config.yaml
num_hidden_layers: 11
hidden_act: "swiglu"
norm: "layernorm"
tie_word_embeddings: true
parallel_block: false
init_std_down: 0.0491
weight_decay: 0.0
max_grad_norm: 0.5
warmup_steps: 67
final_lr_fraction: 0.0
dataset: "wikipedia_en"
MLP neurons of a small language model. Each row is named by its layer, matrix (gate and up: input weights) and neuron, and shows model dimensions 48-143. Each number is 128 + 24 x the weight over its row's rms, rounded and kept within 0 to 255. Numbers have three digits each. A neuron's up and down rows have the sign that makes its largest values positive.
Before each neuron's rows, "fires after" lists the tokens most often just before its 100 highest values on Wikipedia text that the model never trained on. A number after a token or word is its count.

fires after: " on" 53, "On" 17, "\n\n" 9, " On" 7
L7.gate193:111123126179101141128139126075123109161121115117177104137147113170137121086147080113136108125109144162147087145165158104148138125094128166128150143109158128172118101138121144123132103132159072153076161092134124111167120096154148084173128109144173125109124132130166102115129088123133143129
L7.up193:104080089160135101124127118090066143163141137138108144086126135133118121088152094135134129132098131129127175155164154119125128141125129173169168130160118143149126081117095131175121086093127126162141127138139124106169138109138160145160131092170158156141117116123111097089120115162104116158

fires after: " |" 42, ":" 19, " office" 5, " –" 4
L2.gate49:122100092123116113134117120075162167131127085131110127114136122146127133081139125092113154120112137091142124126120095118126130111153125140097150123111114170112056176149127096137101152136125156123117135111071146131103065097177128107152125160104167117132092141163108161173128152142122127124
L2.up49:123098068124153139116115129140164151121143098190141174119136093160116122112121156113123160116109146131135110128096101111137161116161127148145128133131097180134092102127136093118149142170147137130111124128091139114117105143123121145132100153170096117128098144109094162168074165155130139115

fires after: "\n" 82, "  " 10
L4.gate20:099126113110112143121120145123112178151080117105122113141123150130155159156097155151142106183154124121113117146104093106096130108144135096098132136144117135136125123126129133139088090111111123169146129120135102117170108153137123119132131136093125128088104149170121120111126087150134112143
L4.up20:079149094148124099129135133163105126135125185166116121108119124122127099149139151158135175138124166139118112120135163117116105111146124145130134116140129138176109136125095095133117105181118120162133106134184126148144169112115133141116131125132099166094147124137163153152127074110119130158

fires after: "=" 98
L2.gate33:153156112147105105120135104111084140156109134116092131141135132147149124085112093132138104151158130102153135143160160105132105140171128159164098168121141083127154103065157120118116113124106188072127139160115145126134132144102146130151165173134084130123133144170105097154127117111117158117
L2.up33:151139107143132147119125137077119118151125103136127108126170148134094100118104088138109099077056126104117131149142080141141115147114088105135112079155099172102101103084067128114163143156128113138131112101132138118132114145153129147157119116076155116144127111108075121093160102150157125156

fires after: "-" 68, "|" 11
L2.gate185:136092172139156132124095109110129170152149137140113177136172135157140128099147176106152035154161081118130092115120152141150127174125151107149102078110132168157121130148141094116142104109123115147132143088162123166109144122144120115162114108113068140098115114118116140146113087147098143132
L2.up185:099071167148144166139129127150145088086143115098143150094137132155142162116159116134122131158129145092151104119127158130129082098166124140123151179101162125086129113184149146134139118138154116145095141128092103169061099118126153123132102106170080088102112150143095119127157119136147110149

fires after: "  " 50, "\n" 36
L2.gate547:123172134140170135118140139091169118098138127126109113156108126153123097109159129130126150168119110185128130152185098126131126132139098139148126169181106148158138125175137162128119168129100118140116132087159145091131084127125140143135122157077103124145110143081077149096149166117119093125
L2.up547:140119116122081101135160122114144118140131107112109117131127138167125095123157100117120130122105096129124112164180097143093114131099160147101104169180103123167144155130155153109127153135095107135097121153163100102172099144094175111141157173088098135121148161115108101072150160134128104145

fires after: " on" 38, "On" 11, " On" 10, ":" 9, " des" 4
L5.gate295:132142111171132088135127129156110128148081139132149129136059185124130123151110120096093131143183101135146151184153128104101134125072101116115122168137123151104126094161099127103107075121164155125115129136091156083168105100123096154156128168134161121121167107103151128114130107152154130111
L5.up295:131102099120149112143144114092116150115097178130099167169109159117149114132110114113168121119179106152153148115139153123109118186082124133148125129126115122078099086146077143134075083189107181102085134146108095114161160124173148129095121127128121144128132133146126128126164141160115105123

fires after: " |" 27, "," 16, "|" 13, "-" 6
L4.gate56:125146127135105120104140153122135141115097175101141137122101115137104163129158122151163165138106165129150140155128130084144134149152186160133133130111140133119163112117137119166128128120143119112118112097102082127107151050174071103098113113160146114118070124129094145111185092154115101111
L4.up56:123120162098134142108158115121133118118127199139125165121113103136149144118109118116135105103079164119128071097107116144142173116139089166119107107109102150066108141111121131098119152117104137090162099134071151142097097153122075099178138122168105113137127129116178126150130122159157124098

fires after: "\n" 19, " m" 10, " due" 7, " km" 6, " led" 5, " known" 5
L5.gate414:145112145127127129097102095111188177107101190149134120102138098141163147099129164136137146172111095170110187109170110118148126154098190126129138140158104183114173079112165109066114140121117142119115131099111133133136079108128128176106154114070109122103083139138083150108142155139092153121
L5.up414:136126113138059120159143120121112118094128107168094143112150157120125108141116134101109133198131151074113176174135142114100106101096090137105121149139152128091070141154072109125154134119149086130124086133193107112146106146159124140119138123134080108070105138157141124127123117114148094136

fires after: "=" 100
L2.gate480:176122137117135132147158099140154107157144111157151164105123109154132116153086130162178133141128117065116120124113140119145105153123141115159119168135087135112132149092166110099137116143085121152135163119119094097189160151138149127122102156113102131137149125128093133116179115157167103140
L2.up480:161139114142092161132115092144094127104104132110162133124157114101103123140159134115132124143087127127125097133110145117174140125106122101128093107145105110119129142113125124118139110124114128107112124174108125157154138137133132157147144145118083091112124115146064129118146090099137150065

fires after: "|" 49, "-" 23, "\n" 11, " No" 4
L4.gate446:093111113145116122121146131122111130125135136184119113120092128130129128096125139097127123143140112148157091127091135113129120130071137097160184126109111111115149154129145117105109136117140072120105119138168151146120135141126116113120071134167188112119103155121167110093091137164127129152
L4.up446:107121103116117172063119122169138131136171119183116120151093117125136116095144149123129110138165173156146154111087099093118121121105145152123151126133150136107142154157128122099130146121114093123111170108189165121104157125130107130136049150149160133114155175124127123136118149153163154128

fires after: "-" 34, " inter" 10, " under" 8, " (" 8, " conc" 4
L5.gate269:150108120109157105162134061149188139108104097145145121156115148113089136133171119158132148101139099147109099156106116167173109094131148144134172124159105134116145135116139156106142122116118167130145134158117119132108101186100138128117147120141098141128145155109123139134143117116139089100
L5.up269:104144103121161107143163076119094104166112124110109118129127185114120089128129110134148160137127123146088116159132186149115129117117149086128185115088145119118170125111134141111134084155142099123122124160098147139122095146143112136116176159150129179106102144129104096131122110151150107128

fires after: "\n\n" 60, "-" 17, "=" 9, " •" 6
L5.gate47:121129105133156114158100126090104112129113134168117132149140165125096128105112117151141104134155149145120128113145156097143121139139121112126167137125170128128172090125100109146140078107109152125100148132167135147152119167095159123146129088108136161109140129128112135159120107184151097187
L5.up47:080163133130121133112163179123155122100135152157088113097176093162150094110143192117126150134095147145131107131181100137111123113124123104128069148143124126144137136149132104150139115087082096110123098131135135129125163144101110114137139118142123143156141153143135116140119176127114125158

fires after: " |" 49, "|" 18
L4.gate230:115104059141157152084130131126060158119104125108112118075103096157111145092131113184113147121133142113121123148115131127062138107121140139172142118170143139122123156078144138094103134161127120187134118116127135149166152116134120144086063133119173100136084124115118132133111130177162108126
L4.up230:144132122105114115111138141147080154139085143101128109125125140089157141173120145109143142120179158128130129116136139117116123142125163143096162086131118115116118116083169150123101122105122146147161123115124159142154121122133110150138139141103172161118085127142163078139101109090105149177

fires after: "\n\n" 41, "." 36, "\n" 13
L2.gate246:133121167157098090123145074153108094100148098092141096124112136150161160109123091166103118157133123135130144157144115074074123101160127138174123179092134168147145086121126122145124072124082126113114128111119108171089067123158117095152123121147174143067099164118133123140148120140128099151
L2.up246:146098125151111130135112149095110088089134100129136108117104121150176118123147110151102111130120119145152130154125145091099138145144170151123112176147139135138186105107114100123140117131092134124134113127130111111088085169112164104107136113148113116102070157107117116177104118112116130110

fires after: "-" 33, "\n\n" 30, " (" 13, "\n" 9, "/" 5
L5.gate262:153145111089111123175139098109143152153119118123158137088191154119150113155137174173137155129156172150109155147124130127077116123096138101172150129099092121106123098145134106162105140120166133168126131143124155159118135114132141116144137162115143151142128136138088125088119104173089111169
L5.up262:079146145127135131111144151129144126102139164161134178145138123100104118133147097111111129150097136133134124151123129119165101115122137099137171162125136116114161101111130148101168114133131108120113132164121093135114127171113041146100164135149135136119104112144092157098112138107120100119

fires after: " the" 33, " of" 8, " in" 7, " during" 7, " early" 5
L4.gate469:138086150122149124160087121142144097126124172133113103131158092097144159122139153133193119155142119158096163092153191138164131127144150121111127131114153129100119105093159154166141100113143172091148132087105069132113123141133107132168159151147087081149120147135129147135139113180113132122
L4.up469:124161153102162175134125141116130095115151130135129119106177108124108133150131173155140121143101135103125147137086143119178137094119141122124128125130166125127102129133149128121155133131156170132144128118131091080140167131148079112136137110114111105089150144132111139109122121088179111114

fires after: "." 45, " t" 6
L7.gate82:130112114127129126125136143156128129121122127143141120144049132125147128104134109135154100131157146145132081072198072137084140133106144143126146154077100140106171155094123109127128133163164123145143137103139116142132126150082141127118136139145099134188093165128125122114157112161116142133
L7.up82:085156115140132150155128111114160111124126086148165146129153124109127081168132125143097091148104142129128129059149121141095134138143103160132122145183154109162099098098142118153118093131138116130130104123133097122170144154137076104107072114140102148137140130120128171130149131102104150184

fires after: "\n" 35, "\n\n" 19, "=" 9, " (" 7
L4.gate156:112100104115160122157090143119185093124109113116113118113092110112108119152120102115115149154119113125105171135154208091136105111137132116135182139096151125148119137144136138131132128181176099143110151150096139135111098162138090093124148158104086158109108112120152117101147129113093134096
L4.up156:127114156113153136134109140103132147120124133118113133142120127131133136139092106141122147148112160129089106118108115128053115137107158106151136162097146126142146148149115140127091149135217124105081106162120128154116128150118104137160133114126122134146114113091117097114145079128118067105

fires after: "|" 49, "-" 48
L5.gate288:148135125132085150115125114118163136084147109121116115112157138177104139138154133116106080071106112175164132100138157119068144127134106143114089150114146116118169133108140126138176149087114111139110112115112097137113091114084142165096174134126126137094171144134107119141106138126112132114
L5.up288:116124118150143179164150162125102151124158140150110126123094120136087146125155135119121146135151157142104137128164133107123121138163095126102101151085114152100142161163137106127107100128117128119063098142100137098171128118136155126122120107147088146135100149111108124163118110125131160142

fires after: "  " 56, "|" 25, "R" 4, " A" 4
L2.gate577:099148113103109140135129100093081158117097151125111155089143118127142107171133129127131150104120191072071160067124134157119125118131159099107138127149140109155116147114143148151100100125108162153150118105108143136137135082157094150159137129128098133118089111133119106117125103132136139133
L2.up577:119134108121145151126092104124130119104130154131127130108075141169134094165107150138121089081116169073103158117122137162089104130097139097097103159121148150148133147127119148160119130152132109175133098146079124126194113091086145108166129156152079117091097135130139121112107132140151120134

fires after: "|" 39, " |" 20, "  " 5
L7.gate276:121166139124111199110103123115102152162142127105126078158132121111108109093148176151160104120174137160096138138151163116136136133105110118137111113107095155154113165125143139103129129123110133141128117135129117140142156122117122101171140107116099123146117106141181130121090153158134123139
L7.up276:129150151129140148094096102105124146141121139118123132112092110150102147119110160179142131084138143120104089121113138143106070153138108149108101146136152140109137136147130136113090134103116149146137151095144124094168142118139157140171156142140083128134161116178127172098148148164167104125

fires after: " in" 50, " In" 8, "In" 7, " the" 5
L5.gate406:114095152128121106138148130090163126139115094174143105148160099132157136155100096161106112132143168154160172131121109145154159109136126135122133113120136107054138114110135139139154128112161146103092139119162099186147109108124113184141146118156120147130140140129159123100136109156120169099
L5.up406:141109168088102124127140123080114084133082092152110174107113111120137168155102118135144132150116142123133116142134163099089169144183114136140111116132101103131137132127161119083126141109120100131165139152169115077102118133130092117108126101164132123149115140105144081121149169123122099135

fires after: "'" 51, "," 11, "." 6
L5.gate633:141136124158170120130137140118067110112112177108139097137127136156174153098105124140148137153142120114096140112127133145129095144153089192124124118127091127171176158106204088153154138088084180113124136178170147178115114131100125166122108143120135121174158127160145139101135116151119137102
L5.up633:139133084137140132141122122115115113118152104136106149126126154129125113113140121139123139125131131152136141122135100123134169117138089166093160096158132132135145126146139111128119115113066114119166134173091148094147102161153158118111092160149114115134148138123111145133158126105086137127

fires after: " 0" 23, "″" 15, "′" 8, " was" 6, "." 5, "{" 4
L5.gate527:144118113118111124136098111110151148134143141119167114120107103113150130115137124111091168156113137135096145136107131096124070116139140113126124162146157142135127132123128153114131116104154087108169144158130115163130110147151142152148134116103129176167175140126072120138107095143133072132
L5.up527:099099120147113148090124123158070118143132145159163131122155132211093143146128089122103109173106129125106126143142064126154170110124132136132143161116112152140100099122153154116119101198137158127143102151173147143128137146107141149147133152106102175126129092149107139121160114126105138133

fires after: " (" 20, "=" 19, " \"" 19, "\n\n" 10, "\n" 9
L4.gate593:130111114144143103127107159095119136168115181171129150119126140123108121162126163151132118096112158125102108134122146095104148113136114094099124131090140171132108155115154133116124090115141139146056131133116133126173131120127115130180108130133117131106187132125103108070162107134127140122
L4.up593:104125083164140130122111149142124139139125098121113105109153116125147063178149124146113189117114150132110095116151129094134180141149142110147126103120190153139142149113123156151140110102138141117130144131138140156103100093100151117148168124131096139109134132133094156117089096103156136160

fires after: "." 40, "′" 23, " (" 12, ":" 5, " |" 4, ";" 4
L5.gate136:121144147101130121154078143127118114108152141127154112124151107106104117122144116094140113117162123120114114187109098137097141124186142128137135127138087168187122143116142133150117113123170095093140146111085080197120101133126130108162119135153139172121114170133107137119128097141093139113
L5.up136:152128138166132144125098111176102147127152184141149107131098144135096114104112095139152135106135110123107151153101167108086102119126097134098127140086114122153120135084136117139167107129112106123119124092138113128072164098147140134100150109105134129157139169122116143127165121115143158122

fires after: " |" 51, "." 32, "-" 7
L5.gate454:144088095121131098098122174094113088128126109142147062131133135110117104116121126144134102113145118126079130094114115112114105120124138133098110108106123147140145117146175185139130107132165139102175108102100136147181132140085145105156083108138129137131116129143121122143111104128122080102
L5.up454:098127091130128141121116132150154130096116114092132091163113135177112085115145142140147107112121119144128154120136104181100132148151131143124114116109150167144143117143104140142105115143156123158115164124116140084156133131144170128148121127090138153159119126119129091154119057115123152107

fires after: "." 30, " M" 14, "N" 8, " I" 4
L7.gate167:146122133162124139114100142119095161163136105135142102138103157112077133136106123120146121147136174191131143168104114112086118116130149142108132151144100094115122153177119116114123178127148089145146150122139150143102137130165154149137108089110103140109148076137127144159134158153124147129
L7.up167:161147130113151125131102169147124105127126141128168149122082117167166140126108117092165147139171076134108144137122124081148102109147105089090117136144144109126116125124146131084134133133154194119113120095134146131157142141166122122119117140110137143132129124142092122143144097124151129148

fires after: "  " 91, " 0" 4
L2.gate62:130104080121097141151132151131085107164131116130116132101139085099097113165166128087089133125113138153120131176170089121163156106135125123108109151178160158150174139152180110090131128156125139129162106102107104078136156109111143094127171164111126135144115142119095161157119138154140120124
L2.up62:111110138149125126119119110139104098114090123090125158107126104121106134112083102146136108096132135108115128173155103145100124125143151102130114156113167153120150158144162147074095145114093163073106159142121108068142139073152155132113169148093143117143135131095119126142103142142127112163

fires after: "\n" 55, "|" 17, "\n\n" 4
L2.gate138:148150131139118140171080156119155140137107134096115134150110108196137150115154147108150131117090125137142160119147144106144138146138156106155132120129135135156147100123116124075168081097148142109118109162119118124110124171109134128118142094110128119097114148114121102102113110123114176119
L2.up138:174121162155104161128095150149114164137136109115099132151114120118117109163131158096113094128103162128149181080137103110154119122118140056158149142159121154158149123155149150117143085166121119103143070165092117118129142123149108152127139142124157111149126168118136135131123101103135123103

fires after: "\n" 84
L4.gate650:075116136094161123116114072076112094129095129169117128113116170108144117113139132152126187160127119146101153155150111142118141129126143114144106113172118129104132083142114142082137112127161151079141181107082093163127110141087148101118126145114111134146154151148127145101073131120118127151
L4.up650:130133106120154176101158125146123132149143131135138101105131132162150148120111127123144127191114127134106131154115144127095100109151104127155162144123113162160112085135134119086148113120155106169099146090135137135167162157141128109142117109128073143156127076129147109142126068113115108140

fires after: "=" 84, "\n\n" 8
L2.gate453:150120153124112140162071110115145118128129144169141133153157132136142088156117127163174112137126123107110086155134106144134132118153129108131084140148098120137111126100105136070135093092137175136094125121110146128171139134126094160114112165123142138117144121161083135121152093153137081145
L2.up453:141098119122169139114124114150131109128173110110116118168110126149140108126144151125124130115135132155145156134156102111149116129115128157115140164096157169127184110164139145182119142105105132119159135088162110105088137140113093116128139137126162121128115137124142132170142151139130162137

fires after: " |" 43, " Gar" 4, " Fer" 4
L7.gate605:131153136125125132127141162117109106162101111137130110177129099135123156085105085149068106181141148083116112166113113171115099118111105153097125122154154128142122087138176122184124134090119142164119126115161112102127117107134133108124132136115125134118171104153118096149117137114116104132
L7.up605:150126074140116125101098140130100113094111112093121103144120126139105150090094135147139071123145118121133127152103080137104157145122124146109124114161153139148052116141112108130108148158113145136125124157136113103113135139177162171141123129138137147145136150155137136092124157128143148210

fires after: " the" 34, "|" 15, " In" 6, " in" 5, "In" 4
L7.gate354:117080101179154139128142123157075108137107140181118093099117123143083134143147095150144070119167152136133124148140127127169129154100131147139134114112107152121174168108134140148076127100100132137140149153146085116134151143102143160115127125107136118149082142141158117118156139145134094116
L7.up354:154119107120151161108136135178140103097123137155112121098094143123121169105116157136143137154111127165104140112136170147142127142135118112134128156128111155088147139114141116062096118109144147161174100107129093110147123114110110123140115125168163096177134146114168132109124116150149144130

fires after: " |" 44, "|" 12, ";" 4, "." 4
L7.gate287:106101073122093131113163128106155116119130187110156129130104123109123141137138141119138129106136162158121187140160132145136160117177120119169112110106125151112131093111175102125120112158099125144152129123128099093136136098131120137121114090096128100190149109132123162128131143146126087059
L7.up287:146126147061129115114120180125108111127137137112140155121129131162121153136117108119135074159133128158095108097075117145100119134130156151102094115118148115147133110142113102128164148080122104135171154157075178129115147138144138151108123098147142157123139101144107157123149136152179119136

fires after: "." 20, "," 19, " that" 7, " where" 7, " when" 6, " his" 5
L7.gate125:138129103167148099059128133092118123127144138119167119102128113125164134102103079142108141122128141142137114111150144141145124100107156148074167136144140115099060150141103123124118068129107108134127133157143125114132103157122097147114130165151169102139105109120119163110139109115140146142
L7.up125:113127171068134129130153091144134117170080127101127150150115094130141121137131143096112118135152143134111101117139121115100150119101120160115125136061159122142105163105144105187108100124085090124122136110115130111109070158121142086164108054105105145188108125113125089121144147129133114180

fires after: "\n\n" 42, "=" 24, "s" 4
L2.gate531:129135136092136139156111147129115116136108162180137097143120142126143112102120126150165125119113150125131087115100128133151154125113123136113126147152173155072107103097126142136137091141152168134111160102173144116129123164118127141105094143118132144156122183186153164105119147114146058145
L2.up531:149142143149084173136132138128146126173150061091110116125151123096117137130118137090162106135128154120172098104112101088102114115127095114083082130096108128127125133117119128113127153156051156146142099122107102136144124119129095130106150124122127119142137124135163176100123113138116158180

fires after: " |" 30, "%" 15, ";" 5
L7.gate370:154122117125142151144095133142127154123139116136138136131119122166104138086106130164141098116152128115132191150149147100101126148093154095141103153089118122109163157142130093130096112126137128144114105165121136147144117168158129119165135102150134114124098115106116078079131104144143112165
L7.up370:115156099150123086136164117174151121140118109102177107081142061124119115129150127119125108117140125120111169140099100162193153095108143126087157099104120097157128175153170125148116111117081178124134127137163092147145135083141130145131104135132094130165147123166114095109107148086107125141

fires after: "'" 20, "\n\n" 13, " semi" 10, "\n" 10, "-" 5, " quarter" 5
L7.gate524:152162139128142139164120139176163111109132096116121140124119117135144153080157120154117143136075143177104143106139125120065115096107161097118175168123103116124116108138121100113133150105067125148094147118172091172121114140134093098154117125095107079135102169080133144116148098160115102157
L7.up524:106106119117080088133106107093157140131141155148140127083115148091113160077168143137160135111139111127210137119110114102137121115140170152144142155145139140126144121114137114125138153140166131128122167147102134121091117089094108137145126129125116135134113135138122122103143102139149155145

fires after: "19" 35, " 18" 21, "18" 18, " in" 5
L5.gate151:127104108117168091117103127143164101144117120148137115117152103131156194116136147146151125138132134120152112127132129135177111119118105146124143115128143150154145114144155094137145139128180089093144142136112095171098112146118144043149126130115155092167133166122155103121144132133189138140
L5.up151:104144139093095136136124092163149099176132133141098120139136112120136157118122137138101106096107147148148139139126117117161152111111109141115153122108124157098154107133116154123117125133087126137141098142121148087130131139139115129154128141130159117176085114110173107145140128131145126158

fires after: "N" 14, " B" 14, " S" 8, "B" 5, " M" 5, " P" 5
L7.gate65:150091092089119111080122161106132108146106150132123139189087123148067133147111135120152112158150109168102115125127175097085097124179111128092121131098100160168077139149147144094139136149157176129130157126150157105148154153116119134087101146149144110110155087140132144103153124089111160092
L7.up65:155119114089099143135150098128066118162127111135128151137158083123129124128131160096102136161117152092143144110113172137154140097143120163120103126151120114142109145100145165075148110109102117118144111113149121159123124131175090156147140136168153159144143157117098127154116131121141118122

fires after: " 0" 33, ";" 11, "." 9, " 1" 7, " |" 6, " Apps" 6
L2.gate282:145112132122154106133124162117117088111161125119149131150103067122093125101121069096106125130158139130087132075107118147114182174168113170136147178116126158113122120114164172122148143117155090112144110130139140146146130139132120107161152131110102110125120147122159096118108137166161130122
L2.up282:111091089119143110158132106114117110139156096152165164119106130112131112159172095093114109146144120126107156088124113138110138105089112127130113177153162132110150136151140208088175131130126105110116147120150122124113164138133148100130153139101115128118178180077149124086140122134132112139

fires after: " (" 46, "." 12, "," 4, "(" 4
L7.gate504:159133109112149131136132093115128135140134205106113175167101136104122156104136098138130125144125158125141105123120111105110147089148111143124119136176131161110114107111173113130148148108125136128119098115142098107120138129124101100168190105085138122147148110091134125120129150185124118141
L7.up504:149153141197148149131078109157122101118091136130192156129075134142134124118118126099120105160155134109137170171104141134130114111130123097137151153154104159157122125133140120155074099101111108134167113086133126102104107096140137161141124107121114095123115142116089136149168132128107103156

fires after: "." 67
L2.gate701:132106140162131150152113173120072100121153134132197163136186112146127090127145080140138127145131136177105086136132065112112130143186116181131105138123114131150185117093062096130087105135123110126087085133105143168139120112092121098137133116147141153176112130114135149142134095134120095133
L2.up701:120145215098152092136151106115159152139146124151154079129114111161126136116136101107096102096141143177163101132155150152132108116133149161100111168097125133124127142171164093156120170160124113150171154105138119102114085145138112145131134113132118131126141142118160088150140091148132129145

fires after: ")" 35, "." 10, "6" 7, "1" 7, "5" 7
L2.gate445:119121086105136134174118124166124098136150139171134141114114141144116095116194106134158135153119132098123156151122158147109114152152150155115104147148127118146140115095116129133103096131144104142110157116069109118169100141107143060159138119116121109160107130185113107122150128173129097113
L2.up445:143135103108122152123124122129125150104146133155128133156122091143134163116096097148113179117165133187146141157053108105177104112124189155129149143129114134144165108130137106129146150118115143105107113159146139102145153101112124130125135106082095144132139102139106137156138107116111147096

fires after: " 18" 26, " in" 20, "18" 6, " 17" 5, "In" 4
L4.gate15:113114099105159182131173131137119157119150155102144118155127114097165156116130105115127154128149104100137131163162157136122149119161116115114121159137085141112141078136144121117142131119113087123161126122120113147143099162150106106126127144092143158123128132169113162112156121088171166145
L4.up15:082126170135091110124128121169134125132097104087153111099107111126161161124099148164124143128120129141138148100133102160167080147078164152135159147121175140109146123134148127108148152103142134082108070105116101111154105147181137140118106119109143111165115133134151095127113117098127150092

fires after: "." 23, "0" 14, ";" 12, ")" 10, " 0" 7, "3" 5
L2.gate493:141129119130107149149123125123112122123136131080102104147124131123117097145112130135116122099088125115100151168086142131114151086140143107118069161124139146132086117100142124100125100124137154110137147144105084103153114117105155156161162134136126155116150102107111147158079121182159109111
L2.up493:155130114129133168140123133096108072141124134118141144141097159112060124115133134144114120115123121100102145172133141110107122113166114111101085150174166115133140108141118138118160097142112159136162140100131124138140116112116175131146145150127069126132158126092098143146101115168161104105

fires after: "|" 28, "\n" 19, " |" 17, " Goals" 6, " Apps" 4
L4.gate515:106141115126219096122134115111146123132075132129142113162086132172164121142151131148136160116117129117107166137128137128139076072108108101136100124142145103140104110130143103118136158074138142138108150109120160135132152156083155117115105170156110153140150183125146083130120097162102118072
L4.up515:120122130149154084103119128148098121050133120137127121097106105124119108100103153142134072153140149092119128087135124096112099137163084164094132126115158173102123082176114121124129117083112129125112111153132177153103156133104123135137118109129146102111152114074178086088121146130128167132

fires after: " Mad" 15, "|" 15, "  " 14, " Ag" 6, "." 5, " |" 5
L7.gate473:112141146157100128077137151138095101138145192157100113143095112129149128120090135134131099140129181164116118134145108163099145129152127134108145152136131121128183112130144160126149141122135150099150169170131131163164111143083166142140110163127111119156121143089154126131132155136156098092
L7.up473:085143114102155128127147109084108200171116143145121120112132172122085119130168167129162103131144136154076102157132122135097161113122088108098139103120166088115114114126158156155098130127150176150123138145111128127142134152149146190100097124139123154123142118110126139115129154125142146102

fires after: "," 59, " 0" 17
L5.gate491:178135072163160148140138097119096100114146129141120116132086139149113098137105099143103091122126138115111107107152151161108119120149150157102133150146125107152120119127131108119150110187084122111105155160110142132125151120101145125129117124100127117190148120166139158179103142105127143093
L5.up491:137081152141112111134091125105120102106105086133131130156122141152153121127152106143077112133096115118127126109116108104061101129168147139131152146141149122138111125107144152077144123134148100142108139153116101159144184162154172119112160175106169157116086128138147161122103141108121111129

fires after: "=" 60, "\n\n" 40
L5.gate434:160098178115161150150130183132098091120157111147110109112115135125119112093119110164123123100139163161105094105169137122063148123141096157144163148072138149170113086117173122156079147151118105112114137116129121150128133154148122151132124125119139145126126164078113145174145132151136155152
L5.up434:121120128141153130169114131152116142136122139107117100142134127212143100134119133136126146135149105116122090163147176141165149138106132110182123128144108169110137114136124094116105119118179130111107115137111178095146166100098165153129131133086100101103106133159091172142124133110140111165

fires after: "  " 89
L4.gate243:094151105127148097131143125114139066180112166112157121117108086131122161138124114105109135112124165128128136129107139157121146074110104098147157167153150109104096122139130163149123173134136121117155123128125123091176088155096140133156111193097124128145073141114155110136121150128155122135
L4.up243:152159150160113154081135145086124143126138114144120171085102125137144131153104127158107125143107156145135170073112159111146107098133115108176058154125149106112132146145147152143136128152122133112116137114130086125142161098145140157115117151139151103199121084083114119131111178124140112129

fires after: " |" 43, " was" 10, "|" 10, "," 6
L4.gate272:137130109155110122094168106155151106119100107112124044107154128127162148081147138088109151105137115157084146145106055117116112125106103135152142133139155106150127137088101110171139157152123138132117131146122119119159100127122144146169130129120065168136154138115142124110101172121111140130
L4.up272:099123102094150149101129079129121157093111119100142134153104101152071178106110138112133134175123116137145124116198128092154133146092117110136156166124135180082157122131159154100105137101113121145170130151104179100134076147161147131109098103104129141128137144115108091133116129137125134132

fires after: "=" 38, " life" 5, "Early" 4, "Career" 4
L4.gate369:121168111123115102124121159135082160145095151145173108128116129110128111102152131142114102122113096103120152125108103120127145173133121106181125120173117161127105152050176143087138140113107114127105153156091147151123144153138124121099154146163101154082111172167099125108140149158158159091
L4.up369:114156108132124095119143158145125117132082143130116136104116131114123126130129107159118102134111094112125097086213146131127110106097110126131131120117154162125122166098149121123090172159099115096147125121070116139131124127143150191106096141155137192134108112148079135074192117094146099148

fires after: "\n" 49, "\n\n" 6
L2.gate384:099136167127111091187122106110143150145134113111132083119097118090116146112118129149110097124133147182111128154120145139149118089106113112127131110145092137083137136126089173156102154129157089134102100151173113136148151166140145141136163136106144139095136161090112114096121098125111127163
L2.up384:124097153159132145117122143123122123129156109100146098138123117144152150144113125118153132149143148151103107116100125121107118155097152115116147112123068105109128094117107141173117144128129056109173149129137074167150103156116117125113115147129119123145120159105126102114140154125107168168

fires after: "." 78, "  " 16
L5.gate528:152104135167104132104094105094129138118140150149142097152111135163106074093119105105148078119141120108093142187106096147148127139163113113113154103142139114179133092108197131108105151122088133124127092122098102138142122130127165132148117118118128075155147123167139118165120104161137146155
L5.up528:162179084099116143122138098135133114143115146139097106132106145096119083108135166114153099116116089124107176162140104135145137131123126138144167074184126162114105119146107114117128093122136139127166137124150115136130118127091111142203125120166129102137109117163122133153100149150107111127